From a checkpoint of a small transformer trained on Wikipedia.
Size: 15 layers, 2 heads of 96, vocabulary 1537, 5.9M parameters.
Architecture: no biases in attention or MLP, tied embeddings.
MLP neurons of a small language model. Each row is named by its layer, matrix (down: output weights) and neuron, and shows model dimensions 80-175. Each number is 128 + 24 x the weight over its row's rms, rounded and kept within 0 to 255. Numbers have three digits each. A neuron's up and down rows have the sign that makes its largest values positive.
After each neuron's rows, "fires before" lists the tokens most often just after its 100 highest values on Wikipedia text that the model never trained on.

L9.down98:138136123124121109114086100138140113101099146140149138129171156106094164109143141133101163172142137103097141093140136129103133094118133126120128145142128113128127165111134136139176116113118150156156113114108148133137150101169130141096170158132098180134174132109110079135137143103120182151
fires before: "let", "ad", "er", "le", "ast", "les"

L10.down372:145103129121121132166128136160114111129138137142090160136085121144144116153113139097153112165102118134147102109111131090116122087145131107186138093113144123126150113154153150148135143137132164110153115134134158131104128122098108123101152164122117137121148163098110136125100126172139134111
fires before: "ris", "les", "er", "ral", "re"

L6.down358:146134138115112128141141152175126093107135096107130148140118121086137131148153104141122127110112117111103124140108104120162113104140149154143148136132089133115192138138155116151139118153090135146173120123150187113112123138123145114107115134080104129134137127184095130135125113155149106123
fires before: "al", "ated", "ation", "g", "ty", "t"

L8.down327:164130103132143119136160101122131129114154115154132126141152146099124114097079118180128141147092100116155154088106129130154124121132096128111149147144153136121121116129141131048107126144141147123134082163161149115150113113169107110166121092128120129164098132125171125122127123184080110087
fires before: " in", " on", " to", " at", "ul"

L12.down266:136100128092113151094123134145127128145087134127134157118113137080093159134139149132131126142118156101152152150122120148153102169097109149121118141123096129169124148106150140149146138134175141142102116096125124155147156123130129128138143118134101116131197123145104100116097083088170086092
fires before: "|", "-", "ach", "qu"

L3.down285:116165113117132110136145081148118125146144100140122121147113100132111121123107111160123117138129080112119118059133153172127125154120122134161150108146106168142141112164112130107145133129131104150150126190085146134099122105154131115167088137125164102127109130155133128156139091115177176104
fires before: "lege", "our", "el", "ated", "on", "al"

L12.down255:126118082108137083154121122110135154159138130091112173073137127110096155098079122135144085097177129144149150149128146141123154133099173135151161114104114136161152091127098101108105098137118112167148137101125135110120143124112135153162110124117104114135144168166132124127113098141158115079
fires before: "g", "vel", "ast", "ft", "t", "av"

L8.down373:119094148122106148113140167151133105123104144090111148158088120102118146118164077124126141111122139113120143107091142133158117180138133155086135085097111147118112146092091172133078138147168098171114097095169167128133112168147107120124130125094140147163101145098166104132145150132101159129
fires before: "3", "4", "1", "5", "2"

L9.down272:126146140155142134147131162109124190105099107107132109174120146143158132089150158146140147132165149142136164137121083152158121136139133145102146152089163084105118129130142081130133101158152120109096101075164130129113115139099166183136137102103182139124108127138138165141088106127130157131
fires before: ":", " |", "8", " 11"

L6.down43:143166154156079086132174150128099126121142119118132149147101112108156135122093161145149151122151117135127124145088158156139134108170118122150164111126105157086137157113124152130130124136139132128133127117144132125095145115155137093074136172096109116082154102093145130137151108176128103106
fires before: "-", "est", "es", "t", "st", "th"

L10.down295:179131149109103103118113086133133105111113142170123149130136116116158144078114108157153105072167145145099134093131130111088112127149138115128091106116154106136060148112170107137144129173132166114144114126098135158151146108147114122078134127157172136110089128140117102110139155146109164138
fires before: "00", "5", "4", "0", ":", "3"

L3.down340:169132103100148131153171089148113122171125135116106147106143142127140106136147125105133098127095142150155136107103175116093109139125164107116160133113132070097125141122098083145100113126131145109067147070127119113157078143103136123147115115127142126106148098159128141122103147138131086155
fires before: " |", ":", "ade", " A"